From a checkpoint of a small transformer trained on Wikipedia: biases.
MLP neurons of a small language model. Each row is named by its layer, matrix (up: input weights; down: output weights) and neuron, and shows model dimensions 112-367. Each number is 128 + 24 x the weight over its row's rms, rounded and kept within 0 to 255. Numbers have three digits each.
Before each neuron's rows, "fires after" lists the tokens most often just before its 100 highest values on Wikipedia text that the model never trained on.

fires after: " |", "–0", " ", "–", "–1"
L4.up1121:140119115105114125139179101130111107146094140179118153127154131082150102145130163149145099098102146099094122147129151158110113115152142164073128156139098147143150156142118124152106109155140165134124117115125096115095136138178151123152108157096112135173114110061111165119130096153148149118133103139171157150096165121119163136171151117092088134113127135123127152142107106113128109118107127116124152148108142124126091111099116100059175170128110097172164125145100110122115111116140167108142131137109128123157095131137108115116146126153108125142182144106186114159115142121138126153123160112149164135107129152145151138147154114141111188118128158136140186164129130171091121121104100158081126118135124106115063115116148138126079123119100152096153153096078155119076094098151139
L4.down1121:127156140124135107135121113162150100120110114142109146128160144119120106133094143125142111072148126089153143144127130152159133107130090128099103099169060103155115085155098128099105145068129151157129110158147112122095100123111157143157151174160117124141060133113096162109133103165130176092128103181117138119100156155126124136169145124165133148110104111118091175140102126156125108131125162148115123138100114152162094137180142134116161108082128080150148124153114169115150104155119142130120109123120131110149143107089080102125128138145149144092087127116129101147152116111200106126155116133124130137137091136155156165146125135116136131122132142108153156099153153117143132129137112128125126140136118152140135169136104084122097151103130128113117146104112123107115156158105113

fires after: "n", "et", "st", "at", "t", "ut"
L7.up1149:092090132157164132116122119111115100136145130148126093137108120109110100134102164113082152125090109118138127136171153167167096107088136081106103138125147144102132117140113155095109112150080159112123111087123136136172133109118153095117084096128117172142125104134143124141152116122141120172126122101085154161121130143105156126094118121091148139118103154129115132149094118089166138131166129106089113129154141123176125128134128131097149149113155129098101152094156153122180138152125131107141137118180107134131146143156135134159101112095126153127084108081103093123143114119151149115167086106110198128091129116131152098165119138148070121124123151122155110056162120172165148178159122113119128129133123133097163141111089188121117123081124120141118139131118136109136116093081123
L7.down1149:148117158087118137090144170136150175127127153117135165116109071103109118141067136147145148161110140127145124102168124121100114115179148124127111118099175121102142141177097190134115134137139136106179139122120142119088109130152132111131117120118113137150140174090099114121161154113102115103131163139141137086155160145173087092105165136144089117105138148147135106132136131174125118143122077150127149117128106146097107130161143074124150117131139151127148146128106105110105118164146085098104178102082118124108126128101157128140109133158126076137115124168140151100115166122121134120132126130126155137100130110143131134134167156115129127119113126142136114157066125113113112140120110117172161129145084134144095105097151149105157109109120104170149178114125121084121120134105183

fires after: " ", "ur", " h", "st"
L7.up1360:150108125131102132138146154112096148144135086114131127122129077100156105153107118109113127127160098120112138107145115091156127153115140159114114164102160131185160150109164112134102146117089155132189094125119112170119143159185147100118122131103117104151105098132140135142127124103093126131175168103133130158151170125161133114103146144119126163109137127125097091102120135104186139109093133131098089128146108184077157158149142109126161074074114139140142148129114128141110130137146114090158124116108099112116130159083131140090158089117147165141093136123166133139120109155099075152163117128157145123140164171118116103090114123132154115141141148086151164095133162160168134135124103138130143131130125140097119160102129111145139118113141199146118096126107130103095117135171108
L7.down1360:124127128146154132131126124107085110131100140102125107129125110156118144112192163130124120110130136140123132121140114161118102090120119156162125095133111142149097099147117135189099159104126105154083125167106122125147127137100146135139142129142122157148142113170069108142098130152119130154070100132132077108089118140113134134107109139146122137134099142099150116169163155128111093091138094120163074122214154136160135134134123130104074144142094110108127078089146135123134163142180175114128127149125096169147120081134137135131149089117106144113129117107106145140139072200092111106132161135141126144180111126148131191145144133134115069078112102123087125140126135112139163122124112094151120124143099137137126114084119089154133156119100140163093171124128127148146110118117155

fires after: "-", ".", " ", "'"
L7.up608:157142115148103158125107140095129087066085095149102130108139130105145165157104105090097117133129076121143174129089163141116105101114125154105118099104095088131136128133136136154099081126108175130126125106109125160120148131099087134129128191113127145149140102111125102136155155107130090144110106121113141104121129072091089156135169086108141120065130133110166181161123113145140106088150142116133103138152133142130104129135173120160145122152132125192122116130149129146142122130131106141168127122153091074194085085150145136093112152159098151132194141120108120134146119166097134133140103172130154132091158146134127101100159132116112138132137136136138130169080149153103120091125142129061111098114107102108156137140154115109128128150137160147129143113165127106103098134164125
L7.down608:137186126139115109146123133120105120138158107151142173136158139121111093097118170123140164108142111144146104125144139093130127086134099160129141141121124113126129102135113158162120113109124134146152092159170093096125175123142134139126125118150121148091087119120133167090145149090132132122134122093129130125065109111140110106113114113164188073179145094088156103108129158131134105089127101093102149149139067079137108146141117099137107144128152152132118111157092121136160141144126172104120096129149125092149132115147110144151125098132174131098138121144134126151080124152179130151111109089128089142138136111139145119144153175117142070146110161093168112080107119103112142152140116122117149151146135140142138140145114101112126109104130123158120114138164138096105154121132146

fires after: " R", "n", "r", "ed", "in", "at"
L7.up696:139139093101096124152124139143113100089135125145141087110123071117110148151121146138103137120102099163120127126168153108161120135083149128094100137117159124161111127156096088118130095110116135103176119130128142159128134122108164135148114099131108157108115086144164095088124140135112104139124128154125093108140156135132153119130159103136123113151116151160104144154142141136107094137180101126068130113131099064124133107141138100140098132127104102164119147153108132149164113099116112124079146125129112105131151088158132123108123146110125143114070137120136109134109122049161134112161117096140181168132138151132102103136166118134114089103127112116117154149111151161134133128102114084161159091084128160096160140090148151112145113075115132180118109152155124154145113156136152
L7.down696:106108124141150166165134139110110148128147155123089139143116143133105100143067104151126133100088087127152128165122146114149150117159144147141099127133125094152146116126161136153145167144092136095094170106074126120152139160121148120099135109127130121121097138087131149096098122121122137174162139136138160096135135147103155094155146079118133158136125104150151142143131127174163128137121145178076147146094164117080147181131141101122109150090125141077118144137142142087146134084089125105132127145119130102133104129113116149119108140165128116103080144141150117111153162114155085099079110129146131113136111138104164168119113119084152162135149112146157109107109138109110093127145121140113134105055122074154130119120151115141145106124121124095108148087170123128098171108124116

fires after: " the", " of", " The", " a"
L5.up403:150128115099125105143141145141123083121101122131169111128128132100115082138120091093133135105167122121143117112141079108140122155094113113107104169167111119124113161092123107128131145084152171116125119107126146147130147139172083112141121110062132134172116117158171122155118111139128145139185164162141145111121090141114105162101124119120087116116141117087149131139130160102127135132088205105117143128141077156155080141142104068147141110124142121139137153140113103173099081137088128125158112136126093125127112131170121156104082142074152180128136141146136130138154147158135114171135133124118107132162164147127119058154136123145185123188133135118118094152110155116180152142109108165131108144142131108149157135121099133152175148079184143120136159084145163186136107128118114
L5.down403:149140124142111108142138130160113129086150143077126124116094114121134078149117106133103186114123156138141104114158146132110138141126126204141120130158139142134122082106124134120130084111136133175173132125148104136126166146162122136148157165120124119118158162161157088103148126128107166133154133122154160120113113111129110113145108144118107106082164101094179125113143162133133126102113138120148121135082127101081111140114164150130112110103162172155116096148126135103149144106144149141088144125144141114125120105128156109120096112108157130106136152114081107119195127133104122199126124146127104119168131115142187126113153117122138138138049120129155145138155110106167171113097107113138119145142152096111142164137136124137176123113128116124117102151131165180128166135109151

fires after: "\n"
L4.up380:145105143137093140106135168111142090143161102180127132077122130112135123100097124096101109086133112114131123151093104090123095111091142105102157154111138135126141112081117129161097101169117144122111105124135108171082165134200129106115126136102148120141150099104141131146131121100075095143178124150141154115140181113104155154116155124116149163152153144087110183143164110135154143107105102127141131105170163172139062148182138142133152118145158096127098122135091099161091109126118132124149106109130119124124122110124096170152127151120079170131158128132137092165153093118148139140118115150160166119135133162145141091152133163135118149102128148146144161109079146148106121133130132107117094120127095113144117138133094149103119170122143124145138159074139138103150092121150137
L4.down380:133111150174134189111140139137166132102156144179141106155138099149137127109133121133108114120141052119106143159149112091115129147135135129058157085147109107106141094112125129155179120126141153150126133128135144157139137116097125111150114107123144104131152059122122114134122129191096151134123123113159183179136148106104136137120145106143100095136131144125120163104096117104121142112088165110148162167126127123163101097162104119137132113092122108129105160128131133147107105117103106116123114149128132124143144106133138133134112156136122113109136124117128126131130134152156130133204104128098167121121105090102125129182171119146122142075126106098135099127173129144123153106111097125114096147108074115145170086141119118115126172145107119128237116092145090108135115103106140

fires after: " ", " |", " the", ";"
L4.up119:130119131075131125154154137097109102111100121134105138073089144068137072163124126133108138085158097115092092090110120113133141128147134115140137145103128112120129130188125128132157131142162140085121106101178092163136115160151110112099134105106134163126083150088145157101105125133132098129160114122080112090167155131140115150167163152152124156125154097095124132172121113123153120135116149136108138059128102166145093117111121131124171146154137089187083128117118133135093126113119100106141117144167099134127085141110118153107154147150124160116152175098133126110115111144126081152037148078171125131155145135190127165127151151158127151132122110168087115081124149130143180133179154157099161156148142080180141129134121105136104129124170133104124153092105100129116123137155111
L4.down119:116127135150155131126133138183144099105125118157136117140148160156121117129120137118113122146134157138179107130138102137145111162120140124101086139147123158173117081125132131081160140130155140164151127146115129060143144114137115172129168151106126136105152063134110099122123163121130141079110100137081134184136123146131138117122070123143105100151142132096093149096104147141105137098165118094176173135113130118159126123074131068111175125105132103146144123130139175139148138118135102155092140119136161116112163091085091145166113116134130113142155158093117122149092182118135146146169124127108121126094140086118113159134160120113134159120136110119107159164167119132147133156141125107119120100098115156137151114118135165135132098130119166094099137164099139177149156144128140

fires after: "s", " lo", "z", "act", "ct", " set"
L7.up1519:143107104120156142111111142146149113150114152147101108125127122144116100109131168143120145107164088158171119109153136137125093154125154130094146110190095108159158126157149147155109122085111134100140144092135123117138116112107135137148076147100108132140120126127146078128099168087151173142133133150153145088067101150133149124120101136088120167150180136131132090128144136116131158130143151111139143135133133137151088102124107116120110155135125117110142153085121127150138166113118083080131098158106130131149152154137128142160127122116123126132129130134130121152166145060118151118140154138147161121154087120142129109188150140115158139144150090147102158130147146151144154135134088139122096110153110146114147127110073116101119134122119125098135142067095074135137106144141143
L7.down1519:120157106130143156089116123144104126120106129139157125113159086114162132098085093165144110125138133126157141105155146135146100119112104114096136117182164137130144118142123139108099139118115121168139124136160112125108094071136116136121142113160098132124112133153115175127150124130142133118159148140115127110102124105156139167132159145143127089126110120132130127133168122120117173099121083158171113153094144101102134153165123084148121107104101144110170101153158108092139147124124148127133135104141128148122101106165134124156102136087112124121135169147141138110122133146077109113138123124124132097128088154124105125118112168107127133120146120130110198095171120109122134135105111153099159157135138096131117139138141108124164100155107103157122147091147125142122124164142102

fires after: "s", "z", " be", "-"
L5.up828:162163110145155141102135102129101116127104107140127134111156150106129139119141126136140118115118095165105157129134148172122120143142113134108121132151134103158138158167105139110110107124075124116105147145135145133152100133096121127134130067119129127097100101152110123162097132111185134170145130138170140136089117109094142126150102125114165135131113112110117165131147159107125178127123136123125126155149121093143125127100155095108122141147104114129144109158099125173147120117143114126177139107112110140174116083166167170136086144113085171137128123085135114134158147075147099133172141101124136134104151120099135124123105121080124136117121105149153162112153126161125134154124117114117134159099149101169110169122087152095124161134109089177127159145128130103129075100109141
L5.down828:112122114127141100132104111131141141140130128104143130147112126177139103114157097159173159153166106120104136124134127118105155154097103102129136105136144128167153130112077130210081159120127124139160150123128142137131144132115129179099118157154111107179147140114085181096124157152137143150130104143122090088133071184145135099130085107145164150103129133123117094148145109164109111114168166135121098142132121155127126126122104161183118145102101126122181171066137108084147142146103149160108120129155119136083127117112086099119123113143126128128152124146120128126122098168130151111103096125108086097121157091099096118130105122150145161124133139118125175163147114121186158101129137131108149100118139119130105121118132095089141079095115115127119135114095122131107164156147123

fires after: " ", ".", ",", ";", " that", " \""
L7.up882:133132144056141131138120129090120129118103134081110138140165159114154173156115142125076168110168112128115167109134146099123105112091141175121119154149142150125156094129126153123149066145106119120136131126144105149107125192165096100133104121080101154136120133125164087092142114080116105159156111113092094116081145155115124155165163135148123115117175116106153105131103134124138130131149106141126136126158141124128104135125148144098159132161111129195119146151146140121131157137109153114080149113121112104175106131147100144137102187091143167126141169178148105151122112091090099151124148121170150141139125176178134116101143153135123157124114149167131156106089133137077115103165159130145100071108147124174122138118155138144128086146165144132106139132170113135103086102117126
L7.down882:136112116108150120136140104123153169123108115107142095134156179109091172118118113095080129093105098125151140086132155128127075130092161101134099141159143098177150133153168113134124141126123135128100185127141108141175187110126127162149146128076142120110141119133092107140172155125128093116151110159098153115108125108100118123134132146104127080122123108107124121123126141109116152138168105077071148125124188105134163094136168167121130137106116155195127089093171149103111119128132125094137153141091107125120129119114164174120127128118147128131097154123137136120136139096139116138122131134121144085149146143123120134112125119165157106122133158129114113134141155107134111075150098100141122132153120145112110108135120139133143126179125142155137141124111130181144129153122139

fires after: " ", " (", "–", "-"
L5.up943:122110118110117168126133152111119133133108110132070143106122129085141116158094138132136151111152124082076093114128135101101114112157155156105166194126140136166166147123120132129108110142130136131170089118160146154060115166147086118151120108100162148155133120095120107166129090109108101137152142105149148111151121152151119151122160107091155152112122110104153138103123116101169134130127124142159136164159143154102116115143117127119140128161139123156114139134087125144110165128160101146187098137138102139124094153125148119083154204170081181129148149112145125142107147149123104128097132088168123134098127162127108115131115165104117140130110124148114180103100112119102091126137120128082114154143170088155151166153126126132068121108117126103117133092080128168121099150131082
L5.down943:158124105081133103133135099115104114088117133121095137168133140100118095117151130116109102122152133101185088140119118175093144140146094128141099110141115111128153123155100139166121122092117113157092142148115129098157131165097169119133111128133104128121147113146132115153127109102101189088104131130104158099095156128101114119125133129115101137122150166104128124125079115117117152149155135099158145101102120161141129090138130120076122128087082129103186142117127139137127090148160132145147178131133109172124159109128148092102128107062109152166136119120156162155127137124172106166155155155131166136131151140139128091110139129146135160148119135109173167081160095173128121144159147132078104117164164131154156166113140082162165122133152105114092140120111168165126121107096092

fires after: " the", " a", " "
L5.up102:159152121082107118104122101085122115089127107128103088136141136100129136148090176130116117107146127114109083134117118162134123126158117110122128150159125079136111130128136129144095132120153114155140116128151110149134087147189127104138152116144169126147116126163129197127097096081147093123165124137093139135152119131160167139149165165086071158113136113105160100101107098090154097116134132109132110130144131138114104118139115108091107120128134119127122103101083114138119106140147108121163133130147113134113101157120122157108084187149120143141122164118148101138122122129125149150106118153145161126162148166140148107125154128131143126138140131077138120163088141158152104137088134113126106112127132147125100111157131128139209155082130115121124145123138146186156162141171118
L5.down102:161117134063111132136131134132140144113116109104116131122153124154133074162116138097170158150108142145130133125112157138111124107170150111159129133127136108106099129107112132126098128152105146123068065143142091143129145150147105181082101139164125058160126140128092142137143135165146117110134136139121128140129140125107134121183137098111130150100143094131111148107156168150100163130100176088087133147114154150120124140111080142163147180166130157145095065150136135125167128145124135145128142163157158132128118160145119125143107082096159116135151100145149117098152111145137108166102120124115111113119136104120135114133141165174123151137120142121142155130121129130103145167096086120144155125134113127116074145118133089150132106082098086117113137127090103121100111138080157

fires after: " st", "le", "ra", " left", " the"
L7.up872:159113147124142143121113149094117116123121122127105120082101103081153126150132151146131157102175143110118137114095114127073117082122103100112115200116123137124182104155140156102135142135113142076162117098147094116137131133124155123141093165090140177138084133147156127124128093120133162166131165153098125109112117141112185145097194156136155157105125115141126139113114124124151151085153173085099124147143097111152137130114133141151180149091088116130165130141132116109062146103126159124090142120135128149131164131176128139137139133102145128106124150115099126099148089124113131118119159154165145136147150200131139134137121166137118106168117131151147153129144146141133088117056108114095136137131178113164115132133115128165106117121099123126131143154136119161116134146171136
L7.down872:119123118157112145135159109138132140106156111102142115107120159172066154117191121116177141082137145123123154116146151142118139159141120148113110128119150176121093146126122126113117142128160134160085080133110121118120127101109105122210115112127140086113139133135135128110105101155116143122113132121106099129126170115134125100144126126085171126114139117136147107132119195090102146110115094122177171141120125126104100136170127133125116160147171091155174071125141111148119100133095148153177106111133114132154136114143159116120123159143125113159106109108122190092124128168137086144122121139136092127128135141106154081139092127100119129113090115154115101092141101143147178113126114097148099148102141088121134104130099087136179116189143103144160108130126137139117133142124127

fires after: " of", " for", " the", " at", " in"
L5.up1274:165136113142121114109077148156129142134118136117100123124148116125117108131129124132128149152108136092112139134142108105084161151149141101136101120165096164141159144133145160129136169127150134106094111158138124111144123152152110118100112145129106085129154102122149152123116143114131112121162176153132162122090163132111085144127087111104071121125108149136109086058128116089196141113092132107132140148141115142107106174141115159143122177108105144111145123091138109120101106140147092133137084109146119143136107099091103116104142164118116087164093144131182114175114128073135137143177126109089104110075123182128150087147095102133159117115160135129128099126138173150097130154128133137147124082157129113091115124162143122136132139174142127107114130146133144115140121171134123
L5.down1274:170124178123158099140138134124124135140143125145125138158108121102128161148189125105146149151127102108091109103111112121115155141129110118109107117171146130162130116097134142151090138097123150143112107139115088096104147103157078120104164137106119110136142135154108150155105172124112139079170128134150167140129137090110149094166130134152127151134143138127132166111134135142146124132131111124119115122142112135134170139140145125097122121147123157154092097184094089071136134149149141097152167115089104171165109138165156136148127138122100171138133080135168144124118114112148108156119142130111064099083142118126126122131142119075119120152143192131118124127135131151118105129143112140135124127151135169126105129111159095138131105169123131104139135155110132099176127146129124

fires after: " ", "'", "–", "-"
L7.up168:163096131136132098118122142118118134097095127151154129084129168075157083125113136128102126134141153116102143095113137144083170109132123152119142161105110134102142132134158110134126105138087109126133096095145142142116124123168122101123146128106155134162113141118124125125108112104093104154118103099098121103135166134148154141102176106111123141117112148122199146141138176147157097133161154124105130145136102129141103095149133132154113121116135152173133128143095103096117127110146096142167124121116102148145099161081132096048156141141058128120165179118136135152118160187088112180089125143122120146077113115149134127085145149175123121107137128110110137156095158169141110100078121134107104082101114097147146150121098132176143137119142119106108123184140093152151119122172122
L7.down168:137128125117071160148107143158155108104134133127132095137114139161121116124119126114138154111139105105116105136137124107130110162149099158126095160106124152128136110127174143111137145132153177111128141153158085130139099111146123194117127147131126105109058120071133142134162137147163160096139117122153147108129167102166088087109085098152118095127129109114133124127110127130086191121107108119171128172143071097126138115166120081123131117143127138131128111147134140124122133116165122135098139155126164064115127119150099142135115140132150133163135112145145159121132128115122138093142164112141129113110144140136115091092124164091137076125103118154126090078148133126138171132132121126124162169174122110142140142167132073168138147120100102150111108122113133068118133105132097

fires after: " ", "ra", "li", " h", "vo", "H"
L7.up451:096098127112120140113150131116108126142179096144134148108107103128152120125133152145106129138139113086137138145139131124123113166103148119116092129148087122087130159152146122139130151113117130107159124108172153128099123168163153143150077172069114143126133153153170086087159122109110110103149161125132124096156136085106145126114158128115187117096161117151144126107126111112145124135119125122079143119134126119128131125151119109156173133135090144120104125122140132109122134079165118074132133114138113174144135155097132110128195082104111160104090135161136100113131109123112097117119144091164136098149153113171106114113113129133126150151117179138143140156091098120143114099094085146161147079139101089127094143067104117133136143133165138161106120138094078137150139127172158
L7.down451:091142151162146155172164083126112074121115090110126092152097119152070152168147153114096148126127152154111158109124146134117123147129155140166142110147115112120167099116146145142164108146148118091068122178124114157143118096140167138132128172131085060126163138090170114127106095152171097129103099124130183091130129132090153118105086148112127149134115138134141134111142151140142145136109135106135125166174117144149117126171101122149140120139159109118118118115078107112134152121106102124126161123135113111129118088090081123125110085137121107085116097147096123145107122125180169135148159149129141139146128128165139097126154133157130119078142147111082089118135144132166156080101129110112126144113123112154128112133107128176147106147140122136135119129132129116128127118123162

fires after: ",", "."
L5.up184:123121146091127162121139139120098142133092116112097105084163142150132137142111121106095114121138115062133159113129133079140105119095149115146082149102125129135092102132155125146127097152147119089136126128136119170119125147161089149114087177069136138060097072084123093115086165149127105122135142139152138090130093134129132133144133112140115159161110134135133177163097116102147120142127087161108148140130092156132145140132131141135170168134170132171130121157113143156137131101174123128137119123138101101163116123126094136102116103094116150124112190135151099095110158100140116126113183139081108127118109126125122170107118115114124155149139171106097136129159151130119152108177119110094123085119104130166136170094161140170121098106146127154152108128131074086116118140154141
L5.down184:129138126082155134088134133134138125143159102115137135127170089174130155146153111126070196122180186102146125134136102117120146137122141106130122154124174113103118146128119145074119108144143107100172157129134148133129180137173124153150123138128142097101076109143114089115142168118113126101152129111101125088133127108111121106095143140125134160112109123130106117091134097117127127152125126142129126108148113119146116120145130120121121136150138142113073121116155129039105160133151103096137147108097139110113119155127159143146069104138130121117142093127150183131159110118168153178076094141117108140147121167138158142135083158096124159145133099131124150135134117115068106123115106097127146129126109124097105083069122118116107098106158130123116114122082101130139151147112158

fires after: "le", "fe", "re", " se", "t", " st"
L7.up1418:088127111119107131136103151106146124130107104135092155110113117144130118150109126074121133070156146074100132105117162148125122127090129133121109158145103137105111111151137146140113154102142242130129133104152096146108133160137121126180107130060115140160102143117125130120140031078110107202146128128155149143097131113096120173122192122112143106157134113115148130104142148141166160110130126131118100143148143141157127119136131135145142118141123113159107119135151081158116128114130141146083116105165109142149131127190152132128155152098109151143131127107125112131124106102080114125138115121139169148166146161140119122119143124118121142181121114109160168085138129123130141100137126132151125133092123169170152144135093109121095128114129139134113130118155121127147064142118093
L7.down1418:112114102156157147126145137122144123162129176109134098106138155132118185147133119106150149163112077118164128087093054124146102123123138104142185148091152078093112143148127116163148156139101111097072111140141127134115151105119117130158089170132138118126145162109129101153122124150127148084107155123153118109100146136136141146113113108134092126156109121138144141140110156067127127173149140139129099128089143071165134103143153125118171098118172116159130123123112125128110099149117144095146142124098163158157130130138119144162111142070108135127098112150098156110116126099128097137130151133123146140118139149133136160122168117094162090129130103150095128097119122129167186144086150143095136083082100098113085103137139170097107092144154153150125157184078129142162115130143090

fires after: " \"", "==", "===", "-", ".", " a"
L7.up1297:124126107121151110134139133098097083125119139144054170124133106084131132122167167121127088101116134120119116079085160103112095091124094134112107161169126100142155122116138118137142145137148173123139093156109114156134142155131065096109124123132115133130103126131188114112117152118136121097126086137097100119124131133093137121155166114113137175090122110132145148138089123163094114108114140101158119127170116107127085174130136096131160139117126137159149091138122097115139105131132098120152092143117090100122118110142141154137146150134093118097183146083112148152090106149135101126123116088184111106112110138155123096157149156142125134120146113160115156105108125158109110112163149145115088133145156123138140160124115146171125110128106127138123138128151073107127133162160131
L7.down1297:177094084129142136133143114157108144120125146121131122165135144175123118130166144133092121126091128139123115135145127171111149111116139131106130114110155104119121111163118161128124131130115123143142173120112127090136192098108136111129111144137143107146148106103134094116119150108174142151114094130084122148092130105095130116100099143128098101162136131149132119128111138131151121107114124086139140115142160125134142092000179094149157139143097132136152150153121161079138135111088176133083139115108135124119129127152149171120098161124146127129138150077155121141142125142180125109163130152079142115144150093101136138132117106114163179098173124150055108104152121123147119142125152118141124145148149122135132160140102170139140090135134136145119131140096132184138145132115084

fires after: "s", "n", "ro", "in"
L7.up1287:122140126118140150105145127102115119133147100117121115099141173129089128104116168154103132143096117141118096156087149141168117084101151075118112131095147099139145143166094088147115094105092126120094120139161147143132155128134156114146103100116127123187110139129115135164115078119190121157085173112104143098114109126149149137100117104125176172126089167107107188132128158137113137103168148108141126111158111077107121111140125118127126136120106125157125153105095145134126145112117110139150148167138122125127166125138173128132106107117137104128132129152145115136099082127135119110126111141147125120083096137178074105150144164147104132138119120097083157133133142167140096125143108088096146076088121119100115149128098145161162148091144102124123117101130136080113088129119154
L7.down1287:116131148104176108142107120147134106154133154096159098121088089130124095152116136118143177094125118143137154115133124094129165076123098146154129155171101124102139099167168159121123104134137167120119145126158136124110100157139122151159163141141141112123088116123073143123141132159116131110147133137169121164199082115114095092150133117128135154127133144151166105130118089102077123147141118128113180154116138114107090112159120114162118116138126120159101114125169153094159085150092127163094154117108152150101147153126112123109131151158120117117126116103114185099108129098178116104067172142138152132122139122120110124098105122092107106134138116139168065099155116163107134174152107130114114161101139074132148114142157133140122110131089121135123119123051128126134155101125167

fires after: " (", " ", " \""
L4.up582:155141169112152115097117149129106137124086130170106103085086140101141143106102111095141117126139129151186140147080109131109151036134153156135160153105117150130136164128128120122119119157133134135153109146162133139102150162149067125152124096145141112146129155106089108138138142138112110171130141103112140120150161126110124124162130123129152122142139129126143148130139106147123090127136111169090084133134131146127138129154127147143146123134136112148068174130116115149116097103112090123120119133108112114152118135105164113047140171128094168123141144128101127137159156126127120138098158137134140137186108136129097128112124118173134123127126118146144142166097117080138071112105104098125123125122149136137147083132162170177095135079113101108126139117100118150132123144134120
L4.down582:102119153099102167113148120117110084121146071122099143119173098137133108135136105107087164123176092101137143126149114130102109105109145089103115118096173139123139131161116101163097156145156120077118126155136137163134091129142126152096145106086123168086091085162088153099137114102158140089155115134136126076157113117061179170111095101147099146139125129112127121132093125127149148134129096106130187155120123159147166132166123125124102163157120121129144111167139119145123084093146122128127118138149146127170115094177088109159154132128097127165116112166146123086109072137148123118113128125165097120122143118134120129145146143148122182154114163121168141121124153079165142137163129154171142131126129133151120103143123104103164155157156124140130153133122131129107138170169107

fires after: "H", " ", " h", " b", " H", " w"
L7.up507:116102148119129160117114137147130102127143148129119132062129095107169123162130169134109114139142116093076168144134196107118100101119174152134177115140071093114082118151152099115127106110106154132170090097151138144154113147174138116157112134092133124121097170130155107078154136113111083148165141106119144108110120114156186147089119131151141105127139129164160132131122160153183099147142127149106132145156134107147128126149116161141161095086116123134113147162117074117101155108164128154117116092146124124102123105090113109122143077090103095131155166156125118110147108116100135148074136132165118169109139138136152164161104140111110099110146138114143152171112144142126106133112131128151161098076066105126142112105116129145095126101135137127133151123146102102139128139119139
L7.down507:132115131118127106129121160147094128141154154136089154127108119162138102070156139103104151152154180127106112131190136151117131098151125145096122172114138152122115121138189155134139128081160085109164139122101113160137106118117117133109124123172104101112118066090115113113152152104126103111119136126144090139149139188103099083156126128174126133125139076133137097112144139159147123100132132126123096149154101139072147142162121129107159110133164095153145137165134112101102143135141121126112133133152176166119145135124128088113140146109125105145135090128136132121130141114147110113141086139127119141129089130117123085152107192117133138123144146131134116112130120106132158112155098129156089098134136083115157147195144129148163087167138145126141098105096133132149149128144083

fires after: "-", " ", "–"
L7.up1050:113132128130144135088142113100149140122083123127115164115156152100168148164097150141111139147147092130123139152104093099131170112113148137122116133082113100130130176154129100124140109139121110045122088115173161129145124165154086135153103139113122103170145140148126128124101122088139154143117122149116151147162122128122130156132154097110133157064132147101146166148137144166130093157136105096150128090097122102138108116143161107141155151102114116164106161114100116143105142151125119112136143145103118126146107118134158140142151152125083152124143174113119140130132126190132154123162157107120124181122174138160107140092120145104158144108113161124124147138092158159149120107115123143122130126115116058114129101105141168126061104169124161147146126109139112146096113091191107
L7.down1050:185128152120128112153080129166135147127147088102098110129132133120124110168108139156157138111142132098125103123145137116149126128129139158157127107133115153205127152123115157147120147111139133125144074158091078128159130133089093121109138120156160129153105107139097127100143136141110140085156148136120116131096146063122110118126116105131119148117131143098112094130151133132118111148095131097173152107122091102149150115164146088116154142149120104133122129087117129113138124142148136124109114128164126152149120075115142097133095109111140113100088155177145156144140097152124081130146100134143103150134109139191112090115148151131123092114135173120124136110112114105131134172169145071147110156136103129124150148106113145164140133163125118118095128151108143109182134129113168

fires after: " ", " \"", "-", " |"
L5.up762:150113156069144093115104154105159142167095106148086132110094126063120125106156156102113112092150121132087097092119132090146139122123119120098138172105140136164151167132094121163144122130117137132157119122145115168074110142151119118111105128133118116131099129155114120111138148104118119151156103148110105106132110152099142131127194093119144176102152131114125142119140160133133079109120145124135094138154098156119079131157126149124154098132133131146086108091097110176110133114169111106180127128151117160108082131111100127082141138145122168099147103116131099127113103119106155162131132074151119124104126150175107106112112164178123130111123132146121183120084132134169119152147161126100098079157136119178143116162095095137133159136112091159132118112125130143212102155153128
L5.down762:119127161194143168122116122110144118139128124175124113123164118128132111121116132119121110117066138166203087164147083150128124144129131128113086127171124099122134141106139087144158111157120099104107107119106150109124111112111102120144109098084135116092157074156124092133124105108118160181101127105127154142138196099110115113127120147098119109147175177126140141072083147109119161132101125103128115140133144131129151162158123086138153138129106132138163155155126169122095139146104063157152132089114149127086169131139089131154141142116149103131121133108100130090135121111130118135128124118092151124127123106099162162159137133102132152100170108144147136131190108104154163092120099114092118134085136096123140107150113106095094109177136136136157123122125158155117127120147170